Weights of a small transformer language model.
Architecture: RMSNorm before each block, rotary positions, no biases in attention or MLP, untied embeddings, normalized queries and keys.
MLP neurons of a small language model. Each row is named by its layer, matrix (down: output weights) and neuron, and shows model dimensions 144-239. Each number is 128 + 32 x the weight over its row's rms, rounded and kept within 0 to 255. Numbers have three digits each. A neuron's up and down rows have the sign that makes its largest values positive.
A block is one neuron, or neurons of one layer that tend to fire together. Before each block is what it responds to, as a language model described it from the Wikipedia text at the highest values.

Digits and separators inside numeric expressions where another digit follows, such as score dashes (1–1), years (198|2), times (02:00) and decimals.
L9.down237:135123168140144135117133160108109123143190086087131147141105120149096155189116184131174113122201172208164122076054144107086084146099152086078148093239076104117173145123131110154121087079113126120048137113131105119142103148096184143127181145180166135147152096076141133126104143148094152166
L9.down351:168142162148074134128106137157158157146080044129075137206161201147146098125186173160137057110100146154148069100109115125119095054132117137127182158047119130102104184034186133118127098148117134111153097117132157136108155150115168123117131093123127104140185121086093151146144151108163166085
L9.down633:148109154120133197167127080159196134087151125168079109174184123126172167121114182099087070106093129092188114144077092063063136131103140023159118113128165131141114133129107082065122088069161174088121173107161131127088146114119109201159190146170170127158087086164087182138128123117126118094
L9.down688:129080125092076126154110144172136119213162123154081126109037069104153111113144096143145119121196146144132099159165133075193107103102146165128083116182150133112146117150140138193113119119106126145104088122126114107174159138120160139108069181137150134141085070097137114081159063144126099149

Opening fragment of a word split into several tokens, especially Ar/ar (Arts, around, architecture), also H, m, p.
L9.down66:122063094159074072138163124154175127170202105151108182092166139152200143124103104169113164167114169091165138073173105119085103077099139145148151125094063096137165099122106137101228116116119164109150124129140200143187110129123106131163134112134121146111098158169102148122116175155176141120
L9.down129:195138089143109099124128092078163098107121138079108082091147099151114147157136118075077152137124156130171124168128146138061099128117111142117161110165105189102108124143167113121073139099063143130155089125108121120127128121096134144155042098154117081118176142116129135121201097119188171145
L9.down136:145121125120126107079149144087112189110140103147117082136136155125163132113166125135161082178146112145155095112184104136103160134121123093103102144076144204198143146117134117071110120187166167120145162122071082131166117138102165079126110174137120138097099188181184173190128092134055136147
L9.down241:106104141154170178139126135101164106129148120081128114157015158114146139153164154124086096153093174136093161085152090138182150188163106116135133147114133119130123126136225096139109091159176102164212103140069115181083135094096079129131089139126089172036121129133189126109130091132123118130

Closing word pieces of Latin species names in taxonomy lists (lineaticoll-is, dumerili-i, costaricen-se), plus hyphens and slashes joining compounds or codes (small-block, ISBN 3-593-, Word/Image).
L5.down82:090091134164116140174122169164113168129132181121141159096168111140126164101106109070098109075090096104086097158081124101107196122125120122119176108117105152133143108097124094146151161109128178138156108128152111081139105104140153160071061125105116134080072140135087143103091118104112061162

Mostly the apostrophe after a noun in possessives and contractions, e.g. Children's, world's, doesn't, with weaker hyphens in compounds and mid-word pieces.
L5.down109:124127100128118120155123112097119143212125104098097074138152053111153114101132048156126127120116117101180114110142183079139138137180100159080105095132128102149060145108116120109132146175156053120070121118205155161170142141083111116180062160131140106112159140113069161130158165175099106132

Mid-word pieces and small words inside song, album and work titles or proper names, such as Meanest of, She's, Look at Me Now, Top 100.
L7.down32:131098180088135154114086079108154145119176156081157115178063136140173076125128146146125041132114174132128108059115111147175085169065136133134116141134119123095117109181192149143053177175110072169133130092075111117176174125135122070173132105150135129141149096139159123134207065118210084151
L7.down177:131139109127169113107088118097158153090108144099185077151080080113128110132157152060140125105130143140141185157084106147124086172159176109073148102124122158123145103123159198105221086110097099122144094121101174161119104164159145100110191097113124129074145141100066123171137101145104163066
L7.down227:067132199154106113129111184137095084106111138084131146146153107081112162130136201119203101156108090127071124110147087161143171084125111112094153093125100082170206114091187134044108096135162078132115134161152169204128140098131131103173122155076130209087139133105173150114122102084121185089
L7.down559:114127126202110147136147165118149089132160129170133188152207164113156169095132057053137091129159126153036152100165073170162191147099154111140133148119103146149099094147154118159132144128109051145154133170129196151140130148127113100113172220142109091078121102143158135146106159134158148147

Commas and "and" following a proper name within a list of places, people or bands (Europe, / France and); also middle zeros in numbers like 20,000.
L9.down270:215147143085106080052135123114091131130071165157132113075164107136146140160138124170202081091141144144166174125192140193151100166131173070153105128127091117064149156095165056105121103215104160095114102113116144123103119123105119130198136107112196144105157180115098140122149148135170184152
L9.down361:139123179144087122146169134188056150158121095173105175145083169139169084090097143145100189108063143164139092131099104103131132137141118138161146089155097133159157106153104157132135138195131126033129134106108172115099118117123166153149122128063173097127095121140104141181133113088119129084
L9.down679:178112133140135174134155193153154149127072160081159085133141162201160197098145139082117144153120141138102128165109117097148200138171137088138080131166127129099127074123135078135120100098155104135157113102130173171147082125115178151129081065054069119132168097141075137146162133121136126148
L9.down699:119165115121135079112140116132197153113122149110129160105205059180129148110092132154168133133106113147108100059131124140117130138120134064108087106134144176118133120135145158115187060154156079138173175090123122144078156113149084158215074134206087077139094140101147188107135082158142159100

Full stops closing declarative sentences in encyclopedic prose, including forms with quotes (." or ".), and blank lines before new paragraphs or headings.
L5.down248:068114125171132149125118126111113091122125148141058166159110110119119213152097083137106080127133062090122148109124151155082130149126074139145105116145223108161139131135142092156145075187100059144160102095121160197190135124134120081145110110151120128156100115098132113116180090116154150097

Mostly the indefinite article a/an/A in running prose, plus word-initial A/a pieces like A·wards, A·uthor, a·ction, and the y in "My".
L5.down167:126089159158142105080131132115124173119073154118104155159152141141118117190090191151159117157164121152129139087133108113182186128093115086163122117122088123169182134148071170165147127086100157201087129146110075100097145075098138154092151105111140173135158120180121140165078087179144137145

Articles and possessives (the, a, 's, its) right before a named award, institution, or degree, e.g., awarded the Huxley medal, appointed the Knapp Commission.
L9.down4:141146180081120146130082153087123148075118123099170125170150143058149135153115124133130106167156117140151147094140133095062096130100165147112157143154138130112102078147131094138131164147109125166127108158124141101142105088126115153095086090170021127142145188158117076159091080141168133122
L9.down247:114105128062179147105110089096161115088196118121068151158133117117118143131092167157177040101143132191117124096129121163134133168100111099146122160115191153173182195129134126116073088055158150126179091144105116129172125135092128131147149160144153093141112154134100115061157138078137106126
L9.down302:080150146110144096141147112135111144149137161126108104130119184161120142171182064126162146189120114126163108105156108130165194144103139129092131096161125102197116117126154125198090105113136155135149075112128175144141184194181138104116167169134131097126101132082142097128125126078096075116
L9.down628:124202140102179107128149107130144152132150183150084096098161123168171106118144099136098193128192098156104085109124120157122225175161157110154140128126110125090087112129145118122087095096154139140085177111158156158150148146107102152099189133181142108090101104136073150146135124129082097116

Word-internal pieces, above all "and" inside names (Miranda, Sikander, Aleksandr, Thousand), and "of" after one, many or out.
L5.down529:102112075143061135075118128168155111105159115200164071065205164100166158098134110115096117180173117134160102093117155120107082100140082103080074155130114161068065091173139143138130102120151163134134119148074153084138192161114159142102159143141132110114111137159080039189122159125162112148

Fires on the blank-line newline ending a paragraph or table, just before a new paragraph or heading such as "==Overview==", "The", "In"; also sentence-final quote-periods.
L7.down174:103085117108103160141118101116124145118120128138064144147082106164174135139123148142073095166151100118122131157142113152111092121146090139125077066157174130125122098157130145186160120167111078093165133053131135163183115136136102132167133133099139085121092135130155134127131103110087122121
L7.down467:144058164105104139103114166120095144084087152102102102147080142131177124113125174160084139154080106089136123155090110185185084115165161173096104089137132145109112142150165162185147089117117103094117152099173153126157124155166127098117124159117113100155112180116171131161142098108121113160
L7.down616:120133072085103142136140144138158102096121100119093171135100141129118177114140139127092079139146112129121118137144181136067071125079119117101138113176164122151097169138143134104128108138107098118145090142140114153159116162125128142157100087119174120125133118116136150135187140134131147108
L7.down657:108135132176100134078198129149118052153120144091123117119125100145157082147084088140107178187164104152156106138140137128042153124116087166142098114128153150167095155165136166185120094129148120122120129132136126198140099162142125128153115100131134175126128128087100102153126149025091099138

Short first or inner pieces of rare words split into fragments, strongest in Latin species names (Micrurus d-umerilii, P-ter-ocarpus), also names and ordinary words (R-onald, d-odgeball).
L9.down56:115145092135167136126082134168158192114142108122126089111132147075105181147134137169103166147127172140172130109125173125057116137126164136147097101109185116099111149097122155139206174133120177072191178158117132139157164096168171160145116136134135114148141182096155173138135095083091105137
L9.down82:112114116134086122104130127162076140127132106052149125106135108139118132152107136174109158123209127092158166092129129155136128141104161157160124160125134111110190117145116191111161104119169144143174139092153223116078110140100148200140129176098189114096173085135198117166158147156073129129
L9.down425:154118151110149217075153135096034207133128115078140164049148163138183179117133148082140101135184146116146105165065112115080111154151098121173139136151071098156128149153133132128166130156091089138160044086148121096184123070126093141146087178145177100134132123163099125182198146110144159112
L9.down659:203177140126071138156113139172112121163083140152154128116125163121091125077142139113157132135158214183121169145103133140068159151088071126157092163196147187111076125072193131127159160159128101107106077153144154137071116164176109180180138100180106249134139108168128136098108134083112081107

Mostly the apostrophe before possessive s after a singular noun (the school's, rook's, Nietzsche's), plus scattered word-initial fragments like th, t, C.
L9.down65:100158081075127114128113141140116057142110126094099153111137075154147077123145119095150090117175095163111163192113079155127087110141140149128132181158125151096147160113173131130109142107097074126106101142115179164142137144168108105152203160102142137133132167171129169095123118129152111139
L9.down140:079156150118151133121113125177063136196156140100117121175093091094129118178099153130151121196156141132140117087089163083120145124082088130110076123095127093109082089103141154115150090158104110132200097132093131111127136119163144114091201075116112125003148111103135134116168180132141084187
L9.down321:165102102048127129115155122187215111132119133123161089148124138141154101171099142153154159087157128105127171089161114117100190110135109122111142128181122120171089184098193107181087110148159129109071122139052088117152123088081068178136109129110107104173125134175129144147124190143086152126
L9.down547:148126137117131103163137076125125120161134189142141136182131116130096148161147148101071136165142069120091115171118105150104109120120141118121153104154096183122120120084136151129072140126117103119110193190115103168105099207070069137119093104137114189108115132088174136114126168082152116103

Word fragments and short words early inside titles of songs, albums, films or episodes, e.g. Runnin''', Midn'ight', "Wh'at''s So Good".
L9.down20:089086117126146131093118126158088129150150139167121131094105124097114057137135093102142098145142143114086113115154222184099113088126147119157127094140116173132125107134165114095133119084149144103160110165136141166100122123122110102141187146154114119161133166088146132158119149113085164190
L9.down218:153067125113124155121164044137090098094111141144150147135200202154134146125119099132070014074072105168148078142100102073145152131140137147130098111089135129120165148133143144112114132111134094127037113101089122118112119101166140153157119171149111152110130112130124157125114085147103090094
L9.down404:140149090071077132150128126075156136163149101175120183109116114081108112121157121114120139095113138125185093088082100244126195134108103136138124128167183098146106110108111206160055134163131117160106130053118143152132119116198159154204152165102170130117142096080128194122148127168127144116
L9.down602:068118163084114107127113099150107130183058131140164129126073106138106160117109071146101096143170121090088096136163120186102045113118088102124104140079141122109136160069177128131182106107083092114115083098086077156087104141185130184147144125133131093132129110107178151122164134128081159114

Commas and "and" separating items in lists, mostly after a person's full name in cast or credit lists (Thornton, / Logan, Krüger,); also surname-final word pieces like -ch.
L5.down558:158152127124122065088152152163098113144132142117148124145116102108075082126099105145134145089160169129129178181140165154101077182176113104160119127113085131154095142098132146196183101086095163144138113133103111191085062063121152128135120114154128120143101148114119124131079151125073114146

Mainly lone "e" opening a word split into pieces (e.g., each, eight, equivalent), line breaks ending table rows after "|", and middle zeros in numbers like 30,000.
L9.down118:133076066106101166146071158120064105082134142131116144121184144189118112131104117050139138112158142116121117130070131163134164092124184111137082167102208114125121155093145163108072135132139154137088131184092195152137128101119122077073126127143160057121107146167102156114124136131137069146
L9.down235:087147126082126123132117096088112118145148121097083134120148145163132175123074098132112155178106177154133191132085106126151150156157157145175131113100176098154075112153147124138148134150164079174080132138120109157180125112158124142115193147119125113177080147170119131150111123114114110120
L9.down367:144105112136114115149064105078078128148086184145218141148102141168183077132139140133127075059183140095163135078115150114138109129084165110139134127103124174130111061115148111145189141120156149062186142083135113100141131104157094137115103155148177110119134116140120099150170110127109075109
L9.down604:175081158135094112186147089131150124161150155131118109117079116141089137123108090088148165168137130153100099133064171068132180116155114072088125101053122156114126135110069134115112075084087120083139147083078114107127129092107082133143092152138075155128156165152148113108152129153142136087

The word to, mostly the infinitive marker before a verb (was to become, decided to erect, chose not to run), also in "from 1973 to 1985", plus occasional modals like may and would.
L7.down70:107090098120095130105130161053118054135153162043132101111161109133131116150173099056120158176161140112149165174155147114120125141131180097118130106070103099143167182134085138134122163134131174162106110137156147188107107153156167127158085154128108064175108118107117085158094122124201125115
L7.down114:095127147115106137114144049144147108108133169083129099070087158101137117120142107095134129092157110106123116115115121155117112120170111143170171127101143139073102077131084122074139072101083153122140135134137097134100152153158124161110154132158101129132113127175153178091147164073092077113
L7.down405:138184137130164083103132150100176026133121093133092143124132176184160118185111141131048104079121101094161155090076201149120162192116131130141092096069112159092143116116110091046150123114154168098116101164130128149126111131197150123152124133071113093141131149122084093173108137080147127054
L7.down548:155130137174114100079134137085100178124131070136152145091117117066103150116163142142130167145104115154164166155115128092058126155103144159171160127097135127160184119117129130108121079085171136096135149166140135146158167123092136104158094130108125115143118166104120133108177103179093126117

Wiki table and heading markup: the line break ending a table header row, the |---| separator row, == opening a section heading, and cells like GF/GD.
L9.down181:162145135108100115158207170147103082097122079141182163097098119104129130122104105125096138112097156144122134102094174097140150148110137177113146113152114151142122081176112096161138125125156133056123193105139070113145069109170105118144110152151123166120154161152143116191085141154192163178
L9.down242:137125073199141123114092140194132129151140113163090126139116178117091137125141174100129093117074167146146143150076181133166072136116084113135106189161153094159101126109090171227162102120125121117132102114138087092165125151090126132192106096153073084125137168107121131105131086052079178126
L9.down316:143180216127113140136198031155169163176110148082139084171120186102153079154164155188137129124169140107109116130098118131136129156149083128083112146134161129128114133111120087104103166133140090105064167117090146085070134155131159153178071059145128056127097074147138117137176126192170100153
L9.down618:121138130133150147193176152129165116080120187154129140131179103111096147155118088145087119139100088035099144122149116132153125189158125174119157136084110137153150171197135075165092070071100127160148043084156131159068048141129159151154093132139084122111081144123130114123117093132095105098

Single-letter "R" or "r" tokens that begin a word split into pieces, as in Rabbi, rival, Rotterdam, right-handed, and names like Robinson.
L7.down74:110087104105123167143122142144214122162090139121132132144132109077131150106178068097142160172113092132154184127114150062170075138138164106145144128126157157138168087108020172132105151125160123093075136155213119104096133153141103128109139197092136138139138097119102101122184104180125115096
L7.down116:130120075159142172082171102121155122172104103140152154092123132151162141172118098080141099106177125099068130154119082100047135065113162114130140110130150149110134132141169137152077052098134186165115162159167150099165172117208072102104134161142164145080122083161124098149156088112178122125
L7.down525:099129113075068137076095123132136120177155144176155147069148151144169090109050127141183163152159131109078078063142121087082120175121187103152133087077097189100092127127149142097088158092098157107137127171168092124156104144143101098143187089094173117123186120131135164101127154080151125115
L7.down632:149076144051114123130113188087094128177153162143116100177145109094156104090167138116154128207165152114145147189109141187112148068081162127173059145098128149111097148153106114094105152095078131133097057092139096115170122160133096142182155097164158096131121176139112092161135141129149113162

Mostly en dashes, pipes and spaces between numbers in sports score tables (0–3, W–L); also hyphens and accented letters inside foreign names (Río, Pak-chung).
L5.down425:182112132102117077105138120071114153119139114141134145162109132146093111106102100198154094113080148102138097126159158145147126101115128121146082134130078129074139143150207173112142133090163173130103174140075144096089143073123118074165098104130131107154155115156114103096106079099169091114

Auxiliaries, modals and infinitive to right after a subject noun phrase (Ryan has, editors can, managed to), plus mid-word fragments like or in Norfolk or Norge.
L5.down37:086146167063124123125113102184144069065181113103178103149115182177115138119188120102102164098096107156119124114114130138127110110166133122121130154125132155174075119144164141105139138156111151175175109191090107100153186162125111122114121071087128128118124136177084160141072186133137079171

First token of a unit or label right after a number, mostly km in densities (/km²), also cm, m, g, hp, ft, and census-statistics words.
L7.down101:153150084126154115121153123105140129087157118109170087178105139094150196158155119188149151123140100125168157213164141145165099121159079123139100122117144119111133122173132080110116084113088070109183138141122129145065105111088066129071139177199099163142068166111085082165123180097087141151
L7.down145:083173094066107120122085103099166183151136189161129109096160132163182184065141169154144176113112164107136113187139129180170112132143100150127167105121157146084144113160053139157121143213130104145133138092061105176185136119116145165111080137121166084113102138143129066160163097113086154110
L7.down191:175113105090118153112089120131143155121192135174105147109119100131109139128153093147100201180144097075142152097167161174184127139083123137133120140080093140127121160110146123156113119139126143079088131123135166114044117074092135147115110092088098061180090216114145090150187119142113118101
L7.down367:129135062180112099159167145142159139118163144120078148094156078093155156103158162064105112097119127125136117119129082098173199060191152146081135151161200186162128100152136107116090142081099100190104133139113153083110138120167097093087083090095174208173103054184129131150123175105110158162

Commas and "and" between items in lists of proper names (bands, artists, places, peoples), e.g. "Kiss, The Plimsouls, and"; more weakly, quantity words such as several, two, many, and stray mid-word pieces.
L7.down150:112169118120142111142092128103133176133143167078101102141128150107142165129164119115155153111179164135109130110122065168109113118107116143164095149132158157134140098098199142127162087149119147137195108088147162121149120104065125036145133136168095118129111142128084151133191112139074139139
L7.down272:136146157072136102098152149168107108211138149100088123150145130118120125068126101128207123120097059121150125100080080113164112155104139100162111159128069134113124156106180158111150162160129135125156105120088079138151134111081143149130145178093093106146162172138057152117165147140050077154
L7.down502:102132137117107119117106134125096086136083104122168128052156140126153149188100107138166168170097135112143060166088153104065128107129099147095117169137129167154115166138091096114141236205147125203171142094133138104151154136108067121068057175160123102157123106126160122203207143173085106152
L7.down555:163119130150098128088146185156152131046170162132212118158128134122125132139087086146095128136113110109147127115142081100104145161109141167145106123107121139149046185147116117192173095074144171124157089053149124125099160150088113101154143121125126130129145219157186174069126149135164105173

Fires on the second newline of a blank line ending a paragraph, table or list, just before a new heading (==, ===) or paragraph (The, In).
L9.down40:088140146150160091143160134120156139165164159115176140106148111102062121092120109102207144097099139114137153102146159112154155089149123136145163145109099147086113088079056140087140134146129142154141117146094128099054116088135130086148157138143114120127150175137133138112107128165098153163
L9.down177:169093166109156087096179085144117127100114114124178099133188123127093085165160133091188128139132130162113126168143165110169121133167182161159099187130083116160110128096147114138127108117134179178110148153138153114108100131079128147065066098137143141123236146094134130188142174125133136153
L9.down184:122172131139178185191143144163156136209118165160132121109174089101086135126144143084174178043127171160162130135133140144149148176101154161125152154073124121137157152084122139092097164053137093123116144198171089088064099118148147099073142150124112136158143074143049106141129144150124146130
L9.down348:165133173098125108119089152164136129154124110171182097104141185113110156114110151098162196110083108113190095140115139067182161189149162102173136122123115099156134100144152134108087161134151161134080142174107083146109158189171150092095151162186140162147172116143071138148077111127181180104

Two groups: "the" after under in phrases like under the supervision, and copulas or he after a subject (was, is); also infobox field-name pieces before a colon (NRHP, Release, ranking).
L7.down168:155141157133096112117116115161107077129134155106115089213118129090123172163163167115112107133124116123154153092086141057107093101102143132126131163099106161090123092137163085150140077109132136150069103124137098166171183142189098138136118104122087071173111117129134117156187122093106140104
L7.down193:152078182131121061111110102158120174081067154150122140105168164099094130134089091160086105158110160147157160111142155103079141154152170117154139161111124086181133175125166106064113161141143147114168141114137167206164074142104092134073136111159061093072112105134132033095158105121143176052
L7.down233:100120095124078123162110081094144157104153111089105125145095125105139138146170099112122169126161130145107152181133096159163126107173147138131063155098147061105145113125112125086192135125128098152109153142137196120135134109124127123155164128179081195113052178082114120185175106097200115136
L7.down679:134129197131154149141149142171167112122144079108113184042077093133113075149076102127161139203072153134114158113070118114134161146117056130108140152079139155044176066116138127136182186108106136069178124138140175117148136145142070142142107132107124087095096146137170085121094156169130104142

The apostrophe of a possessive 's after a noun or name, as in Johnson's, the film's, Uganda's; weakly, mid-word fragments.
L7.down113:176167147077184108121144169116180139119173117189151104155119095130132141151114120140127122106159158127051159114133138122191143160115094134104145215078133129107126155113122131104178129149130169146139122105156070102107172131126077123202119117142139118176177091129090223113161166103102131113
L7.down356:084108076098082155182167127096149098054120153175127142058167166149101163137111146133089099125134150145079138109088161096134132134096163115134115177000171097074187133141119148092217134108145117146141146091112173138182088131125133119101087193099101102099170128187156136166061128173161138161
L7.down419:118134074105072192169168129103151139165125075145093145171111155123108157162148081101152173139182101096124135150150079160073128135095146157196152148152144124112148142105136161190155156150171153049123174097193132122137141114162120147113161137140122104080147104105157117151053134115084121126
L7.down521:110123119112100144073167150172130111129065139146083140134054087092126181106123090092117103122115135151155147104097108047072189176117132084140144137140129142154161144139083150184142114148086152125174135140152141091115133150168164148104084087119189173119136150117149131120143155072093102151

First fragment of the word right after a pronoun like you, we or I, mostly in song titles and quotes (You' K'illed, we'''re, didn'''t), plus sentence-opening "In" and table separators.
L7.down22:127096147119058106054073169116129111164110108108159128143117055123156139137147138176131098130086139189094111117189152138126136176106174167148191124149085122105137142163154137119157130145092161116139121180140111126156142150137121097108187082133121114182124146181183147067114105166155140068
L7.down185:098097108098036129087209142140113105149217159090168143185148093130078114144130121144155089166109096091119112105146174148176165100089151119147122097137163127091125118157082133152110155193172159150124078115120112185183150139110144083126160122135119119175117098064119095083116170108132061108
L7.down355:131164135115106129143094068070124120123166100122129099153141096087161155144139131151119138138119119130124125140120088095106086084169124143132150115153142143124151080146138160150152205168179103115134156083055084151112097179107122134170129098161125146146118068133152103054105052121092080155
L7.down519:123133117157074122114153096048096092133072152161094168152161144127094114131106109117118099106101096082048116176097180128137120163117085100165085142161088136146126120151112129083138148123149194087117124075111062212111112146107059126146197117138142158147113081121140176197112126119073140110

Final word-piece of a split given name, just before the surname, in lists, tables and prose, such as Stev-e, Bri-an, Ch-ris.
L5.down261:141117116136099104108184124079101181088107166218132135153138153143137116107154124124109150055141188131139076133079122137129179075137132118060170131113134121160128112180157123120066128135099114171124063083162133156143148150147120190151142055108118101135110061117115171107169119082170106074

Connecting words, word fragments and digits inside number-dense text such as census demographics, election tables and sports results, e.g. "with" 25.2%, "V"otes, "1"779.
L9.down64:140136135121145144138056110136172135097100109147104123081124070092119121147148131096162091062149099170163135158115103148115142159143122141158128160203139103120122135138138155152146146165185135068117124140169128176146149104084148091139074069125108162161116160078105140167088101118122126098
L9.down592:095101106137145138081167111086105144118104112087148083145054094119193155098130155160086138076147152153122145124126130135106142097125073148154129145136175041133103132175154115127117116164123116142143131109107129150150146157145168072189110122124149168114115147134148115142160099146124105096
L9.down656:075066142110087133102139119108120125129068198144166169134152130189122181161072110086141093157095170168147111152120141136115120073110135033126104092108107153162162122073082117134145183124122167084123085126147126107168101121138143130148125090078148221178132182146114134153133130121091083114
L9.down667:134122136130132140157059101188139163096115093115067130142137105149092160143186185122158155161124162129121110151104144108098126140103122170116101129141097108137118109088122123109154135163133121152161129125103116051091175135152174140104068171099073140177103167107143107143086111043180164112

Mostly a lone word-start j split from words like judge, just, journalist, jobs, jumped; also infinitive to after verbs (forced to, had to, seems to) and be after can.
L9.down174:111115131162168136127179131095191122093134077131173128109162084148135165179180135081080129174185111140150108133125130138087117141137053114118063118114129177185160093142134123115106109120106137130158130166160118193139156141159159116096162137127145198135116172170137154081121099156167126147
L9.down227:138124113077136106090129150172152210098103135117159103140112096114151147104079171131088126102131152118130069145117091101127135158096058143098081188139128144168112226077185144091164112120122136117085149151136120118096119143194131160150121155215086144103131091116123129147073104133159169158
L9.down257:127130112189139088091157147143170101179101181116177143181159088096186131159126143093148146113075128152061110157117163101129069116107087074122122111152137137126112092126119130101097091091118131082125123141130068178141145114192154122168074085122093146117148124094132047137095105169176119118
L9.down612:100133190115201117079178178192162151093067146088096113162132120133118128091087164113140123137130175125150150150143136148143174123133077064143122104112178103110092168129156146130146125144099153134155084140153145155107199150208138114151155125121084055199077166174122132132158148126204128170

Single-letter or short opening pieces of words split across tokens, mostly e/E (Education, elementary, dis-e-ases), also rel, ate.
L5.down252:120081115169169117129158106137103180067106138143094061056171218118138113106119125053176083116121110113076135108156133127112137142146074154099176120141142121086116136156110077103133131164152127171191165134155170099100137113147156154155081124060154094165123106153106115119097092150134123117

Final piece of a person's first name right before the surname, in lists, tables and prose, e.g. Arth-ur, Rich-ard, Dan-iel.
L9.down175:136146150119125134080091134152158119122166121160170095081119105151144121116078154153094121096123117175104105037083087139125121181144120167091156142154102104094054116149116101118097100130181118107106186110108057087082192148108147079109128134061108149111068119098159124100178109088107084129
L9.down306:157156205086117133148150104112117173172128112136148106101120111164168192125131169132116112109117150081089107128137137172044108120111144157127084135088142173204137120177131147127083137074118125113120126052178077116119116122177147153113165168109135142147084122119138109127126128164071167130
L9.down332:035101113138100096130150132124158177113097098175094143097116112124117055119071138140114162171107158172102087098157155121074168144129107145146126105144114163069149146132159175079091087123112077126117080127126166112082166137154065113154180159114176041157127118122106100122120158073136134106
L9.down491:161093135167105114181100151116128119091179137177118108174096132168145205132109106080167147133107111130125111172113075126186131105086191089131124079116110124118101066081105129101045151109126104116128124101187162120133156142136103078167135109128155141138123145162125090129153176034134128136

Mainly the opening == of wiki section headings at line start (==Career==, ==History==); also mid-word letter pieces like t|w|enty, e|qu|als, Hebrew letters.
L5.down237:135193082144181123119173160161126144175086148112149110116184092111090132156173128155101156144182166122044088149082124114171123161185107148140122144153141114137116150102143134167148213149148139140132108147180117118179118130133083177062143152128090178110124115135083168143080165142085114154